python train.py --num_attention_heads=6 --num_key_value_heads=6 --norm_eps=1e-05 --positions="alibi" --parallel_block=false --lr_head=0.0053
MLP neurons of a small language model. Each row is named by its layer, matrix (up: input weights) and neuron, and shows model dimensions 0-191. Each number is 128 + 32 x the weight over its row's rms, rounded and kept within 0 to 255. Numbers have three digits each.
Before each neuron's rows, "fires in" lists the words (lower case) most often at its 100 highest values on Wikipedia text that the model never trained on.

fires in: "by", "from", "on", "over"
L2.up1332:147103096161136105109129191116174112080173166176156208104109136129151096174119116147114112176138158154131120125125146100106117108111178110117091189114227110129154096145072115079120140098140152185117116115137064118123082143125109108135132178126183145170142099154182056137184137146150148161093118083114162107123085117111134142131183159138120130105133138141115186157128123158093130135040150141082152105170122173100120177155122101145090103149135133087134097124065155173135149111105137149099142104099099172136239210137093166130104159033089041098180146100143189094105081132097151100

fires in: "to", "would", "being", "could", "nearly"
L2.up811:097129148136132132148103105088115112084143135169168149168148161166162167156158135165131128073059154111058078170115126169115149170156134141046121152127159060174146115144092106126160122118176048133148128114153157140167139160165163115140167130114144104124114140106110081124149157128194125177133107101100151119085156137153151111133096138132141140074098150157136116113139111141148151204136147104050137159089106127115113104160115080090083110129188180160144137146137167165141124127107140148115130152133176160122112155095056129146053123112096112095138120130160136116139155152074105148

fires in: "in", "july", "that", "august", "this"
L2.up1471:154092094158076163084099111150115088111093116127165124081154104144146127112098158127147109144113162161112148227085179113133139158099191060132180174088107122141186114106096153121140148052098178152115108153140161130139178066095127083130112109099097122155139119064070107137129195150076161149101125156112135121153143151133087125186126177116111166112073155115105121098161160083149149181129088137112138086106181097152117150175143109102137060192139140092106163074184088129168101123122192128115120112158131120081150163107060150129032098120118132177162115115139088118120127129078138064

fires in: "to", "of", "from", "on", "suffered"
L2.up943:146140217119104118136158160129181105127094121191144168194114165119183114173100190143120119130057133130137131160091127168114214133118098091098173209091166111193026053163148115105154140057116168085103083100121151119102099119161170074139096120096156127143071149150134135122162141100181123156209056089138154119121140088145121102145140041108106128126158130165094132093139106100096203160134117113100181106096185107172096127113062150169073129131099124168106132117135185123093161112114126163106105094085137143111153183112085109170135171095078087129143178134128102125122151144050143107

fires in: "of", "in", "on", "both", "at", "during"
L2.up824:129063150194086164081081163150158089159146145077169086115123083164092117147104176109116113170136158106153098158168124104111152097127179112131104149105104078165114106126096149142141120142155108108094128187173185113146190085125131110182139161096102102125114141075093095091200152181178117110138132126126151087180200168185113130122156162141119102166168118184136174085163178133072119130135098114042146113163145095121147130171132091114091136129194155131146140110172109140093139120150099119104048152107175152111116137099084107130100101147131087124141129087174150104128108129104168077

fires in: "as"
L2.up535:157145162149191142125131096100133128126152119097119143148134150103138116082131134115110079133158129182067151155119162163122147203124140094119102161127134095105097153133122153136151155082167151108122141117164132114190137126119071156122121126102132115110175170153142139163124174150122112128154139070112060090125121087128119096134153145108176129087041094090109161159162150082079111140167127151152105131127142123111158112144077153094203090125200142122107130119164158113184085127146090133102118060180137154131188163101178189107047074124171107157134124159144159072137103157125099102

fires in: "of", "for", "on", "in"
L2.up992:154129177134097164162122131074161167078159123125161062128149120122172095146149135074162096177134131106199088134135154150196097155122131129122112216150185106146150097147151159147121120101090107153116134132099137144163124108125127095093124108079118063110134109120126123125102133140111131106148078095121133107144146154128087076133153111128130122122128100102157129179141143147141103168130161136078120196132159149165185119173122129226139120106162184095090117114133117137095147094102081138176141059121185161100103068116081101188136100152168094087195164149107012086071146139114137111

fires in: "to", "will", "in"
L10.up787:075112135151106130098076135100130083048196094094142084144154131108134113137152107134139127170113136101122185135122190171135167207127123119109133163080087099214197120107170142115159196116104087142095103146120073153103110094113115092091122136130142107086127110125086091148144080086103126143118116072131146126154111103175111140127092107140177044079141150131154103173148165138110048122105149161122194159114134163154134117118126126123156144144166105099116109139118118143119140154216097178115117066090163212122106161110169101088093135157153109127167187140133167099115167122132099071

fires in: "to", "between", "president", "george", "james", "with"
L2.up247:196101136103087141088115087095136077126158115106182144103173123094225166076146186134160129175116196116167148164136170142105128137094145152150163140176119127124128131101107121097225169114116129119092134149215105166174086051079089112137070103042135056120152073079094146164118187127090089153133153123108144116058163158137103105125161109109147178123148095069097179056153103122095138134160157141106189110157178142105157152119111113151107137174075070112111160097125125176114145150099157108125099089117147184129158096093104103150111119138149116089162155119144139082153082064099144126

fires in: "as", "became", "make"
L2.up986:125155113173188147096136128082133139102166150147174133160122142102152179114132112155133168105109190152105085118109158180136125115127114087131071134097131173144113178056142134175176154149119143114074129112167150126102126102122118124104164135156151047088181103125114080149145161143112122143066069155145110047154173069160126124137121142128155131140079128144114173148107141110086100121121114125144117091088168109107158049140142116114118125181168138114136127101158144135109109113102152120096115105153137193098121134133091117067066102103111167140129149175168196127066089125159095124

fires in: "of", "between"
L2.up976:187103184195078120084104145112195092121124157119165064105137109168142131111157140108124126196138126058206083141119152062159112075104090086133112176135110078177132119109072171099149145139120166152084100150178132134120163074070086121159112094096108062162131081097148090115145125132096110101116112162118111115087119160157140110111157092114118116085201048115203171089161139145136126142131138114094115092120195137122141147161046137129119158136098150142109118121120170175113178135098157145115071096142113105095144195132105199069117049155119144137196130103154148101155136035121164046

fires in: "for", "among", "of", "with", "ex", "extorquens"
L2.up24:115120149180159125159104167091116144062191175185165106159157172103172136090149078087146087156132125136134116149157138215125179140132107088074135148118134067138102127094134090108118123111139154165140153119071120131156170111124082129186132165127139150136137107113191158142149086208100114095121131082162127049175095121093095080144166090121163103124107144092132132234166118136129086125131186114157141138124165119082162111145127139180100105098171164135125113070188115121105120131124126172100103089135100137099130160117156127136109160134146070129165183176145162069095129166124108113

fires in: "there", "who", "those", "someone", "with", "no"
L2.up685:105112149152092224143086112110137142049134135159150134093114163162177133118070106172105153145098118150103132154097109123152177176143151138148190124131126135128156168142118143141130111090114153143133099159081071104131181128118123133127118126088128153124078123124143136109088145133092174129107101140087124103123180177129118138201161134104109145072133127158153082173110142134144125125130135148130147130130132162126165122129146078127156108108160140095099112093135108140143153161140072216166139139165157116134071118073151089114098080132115093141154200169128120122146147172171119146

fires in: "to", "texas", "being", "lexical", "willd"
L2.up92:152128213133163127090163148053099151098140101145185102141145136127146126140149147170152142120078126081127091102186150149087165144138103190098072137133110035171158124144144132177230177089097079161142120121039094107098127128109124123117137144122114059144132107089136130165160127081149119118125128149093092128122110101174145082143105093088114096072119161164166101114109145139176122153143106131102143138121125130123162084163141104163108135128129083152110116143094137186088110130118155152135080149167178174131104118067100180093115153141151162151139109209152162146140112059133140151

fires in: "in", "of", "as", "an", "including", "a"
L2.up1288:193171119132176114104132129116139156109142141157198106111084127072172093109071125172134160133117160117076123121168132160098168112107143077153095164144154092190108095064121137111159102093121091104103151101131187155121122092138085080143135175120091077148169139134106040108147104147145108155134150159119095037122103095108119089153122131136153077128134154118084146133194114113111115117108131120124115121127203141122132169174108173160060140128134170139108137108149085140178086120115120097140126119161131199092130102083100111073092140119093108069113108129114195051125114083081152060

fires in: "to", "of", "especially", "from", "suffered", "causing"
L2.up896:096151162110079108166144126088125113149099167175214072130184166122164169129162090129176127109080139133174143193171146124145130156174133148080172140079121113188101093135166121143084084109116133132133104074128193172108130122156144055182145175128123149138066103164155117099131134103150145166125093140093118151122188108146124079141125110111115145120125149172146120141166114164125151140095182125032102140095168138145078131128102087092068149170136132160098149077181129151090114117117133156143124117116150130070076149051054158167159198147059123092144115120145110082122169064111113159

fires in: "as", "both", "formed", "born", "became"
L2.up769:112105128214158121113138156135119160163197145110185118128189107133166123089127105179115172140097176196095158146133159158116083096137202118103111121069110144148146138138117107176164139170124176107129156111138145156141113126070091124126125191136095140092107139138178127118129184162146135178132076143127046061105108122143128092121122145128158155188120105091110125165136146119089070133126134124137096098117157089134141152156120106145109120137153173098146122098166126171118122138124133116158080073134169135117098170126161149071039131126081119188131133072146152110143145101132129067

fires in: "as", "asado"
L2.up166:148129168162217138126110204071155124150177117171150168187095203114125108137136131112133094100163168129090131156123131150120172137086180051122126119111166103089113118129137123183153113129166114090119138085155075097150134114135096137135166115147181099125140169184108110135121154121097141119144097130154105067139125059126113132111133141121164121131126104134073157182134154093111115118122098132152082099105155092110129097118108098125136111103213148135133112131169121150172130143119089140136102109115119133100157122119126200097052119116117115174128168153154170093145074160135129109

fires in: "to", "were", "before", "will", "are", "when"
L13.up893:124097186144147160089136099117128112136171105181182132123099063107153146148112110124072095143113123164143120103057161094145139205115147081114099145080105133188137072093091144141179167108141160168132078166100084098119123120117119096170127109084137113126132088130166124091112163100169093144099106089141109047146113088122073096111110163079134140092122124171136106171156144140073083161100198135139119144118145112196110149174089096140138132120208070166170084124146139127145147175169124178153135051121130127077112152055118161072156114171163067122097159141143089131123137132148115116

fires in: "right", "there", "east", "left", "west", "north"
L2.up294:061120155176138136124083169122156126024132149072147100072101122154109186100048133120158124080057112158141150142088112087088135200092115156176118102139139135147165114149109177143100138117121151149127117107169123094179152098076123125086123116081086055127100100101121156108142161065135188084147175109115117168100119134164136104144131166104168124143129067085149129205114192191171100147102178150099116107140132088117133198105093129063131129132138119087154119106151199165168161115159151189128110086151160126147078172116114144080068104133050163163243131133160164132142149080076033099

fires in: "of", "from", "u", "former"
L2.up1164:108079183088100125122062129159102122105112138089160100118123124140091195165128183178107121121129177066132130112125093151084152178177120100090094116124165117130110123150198147159133046114135089119143131090178136130147123107061115087159134181116136087130154112171173135073135148177143106137145151118135137113143158157070111090167129122153107118119200107155121132121147116138083088143093147179062096146175128163137145144074129168180084126138118118128184140068175141197126125120142155120178115117156167196137063155095116057136114101051071108086118121126128173084118116153121158116

fires in: "to", "of", "i", "his"
L2.up322:060133141133097116194112083091160184067255098079137131131217131116150121167150148163100143123099175113123133096067169110164147120150128117114132154089117127130146124161116131100126117145186057136138052126096109128123106102101158072164126142089155132129136127126161081158151123143167168157124118097144165120147139122129091079115139161096171074132162151080171149188190102136108085114118121116081119121144110158114163120123150066159113108162111153138081156099151131163054137116136121179150132128165133174134093082131165079156095180150151055183137119172098136103146121184114113140

fires in: "october", "september", "december", "august", "april", "july"
L2.up855:154075118154109143125165159143113121033132141167185141092082139172219077132128091113190161117125123161122121202146127120081150175095168099140170135163132142102160121139109152156085129097086149158158139117099105120124092094100118103147072149071138131113080103128185123136125173182089168115111111127132138154103145164139105076213144157050106151133120110142125146165153154135137149167067139131105105095151161104141159139154097100120085082162093149098062120008129152136138127155138194191147165074157136080075106174119147156131093142108114046098150141176167112114112125126137102045

fires in: "in", "on", "over", "from", "up"
L2.up379:126118127181149122143080160111159079134161109089168134223130085114169120189090162077127127155103127122214115166145164080115179085164197185131051204113136101138142077090109174112119182128152145169092127112148101107112075110132092082126094159098151087129165105115143134102153105142122099143105098083124154138112071151121105152097159106145156172150109083128095177118148169141115074164080193151110137076177151098112134151103092195143103157140136088095118119140082160110124183121199130116068157081070125204111163138102117155112166177146079092123162227083149163036129087113080115101

fires in: "the", "will", "would", "it", "to"
L10.up773:173143129100159150100076149102143094078148100121134080150149124081178108139121071176168128137133195112127159113148183143099124172148152108125090126158096152163122118160138118109137181126173069136135165125154104106134132128156113125109140150146199029120096126147216160125138130087133105157138150085141115177178089119170129057153123115118097057157093082151150141135106152173069093117090122109146175145126170120143196109170107160085156116099157128065127112127113155134142120114182120165114139093140148122147121058139124078119101200161210128113114149172182109183123167125196140130

fires in: "south", "north", "west", "saint", "northcote"
L2.up1238:100141134120167116103120128132156134090149140090107121125128150057110110093121149107130151097113134129159120138143157138096109186141141174130117170128153149175136121126116143106133119128185097138146137029150071113185119152043109125128142156085097117141075129154133129134120113166099131135167130090103143143117110175102112078147166139188165071106098104113088185164087195188086121128125122200082137129246106174126080140094139193108120194106118104083132120087151186172179104115134153127060117128110103169119126134134129140119107162088143126155178138148104166095172127156123120131

fires in: "to", "from", "of"
L2.up135:080074196133102113144074094077107113111127171078197146123091108164145202160140145130108097123139123080131143115127094110162128154163151115136092118132157143134107143131139165067129124093104094155080097167154097117167153145103140103143089202125121127092155096111182109109119127152165173160093141069129141116139164122135095072131139144133156130129163092136142129128159101141087067190105174161091154171183136153154220155146134108180147117165162122143127071052113127127085116135097103151174104123171130132130094106078143082109125124145116062119171150156135132078116100175121143144

fires in: "to", "succeeded", "of", "preceded"
L2.up629:151139150104111138178142123052148128121181114158190120132133106137154115129186135082173177091124169074173135137138211175110124105166162141107103190109135143167104147128100144175101094108104136142096093133087122163114105159116119033145194164162147093112132089150171053104123112137134143198107092123153091160156134159174103147118152091110092100136128114187166090119121061092112098148106115154097130163144165185159186041096121122139098097100097185165093115128098145149165162098125133155078138101130153135099115149096111119187134147128138123130116129110134173045117129101081115119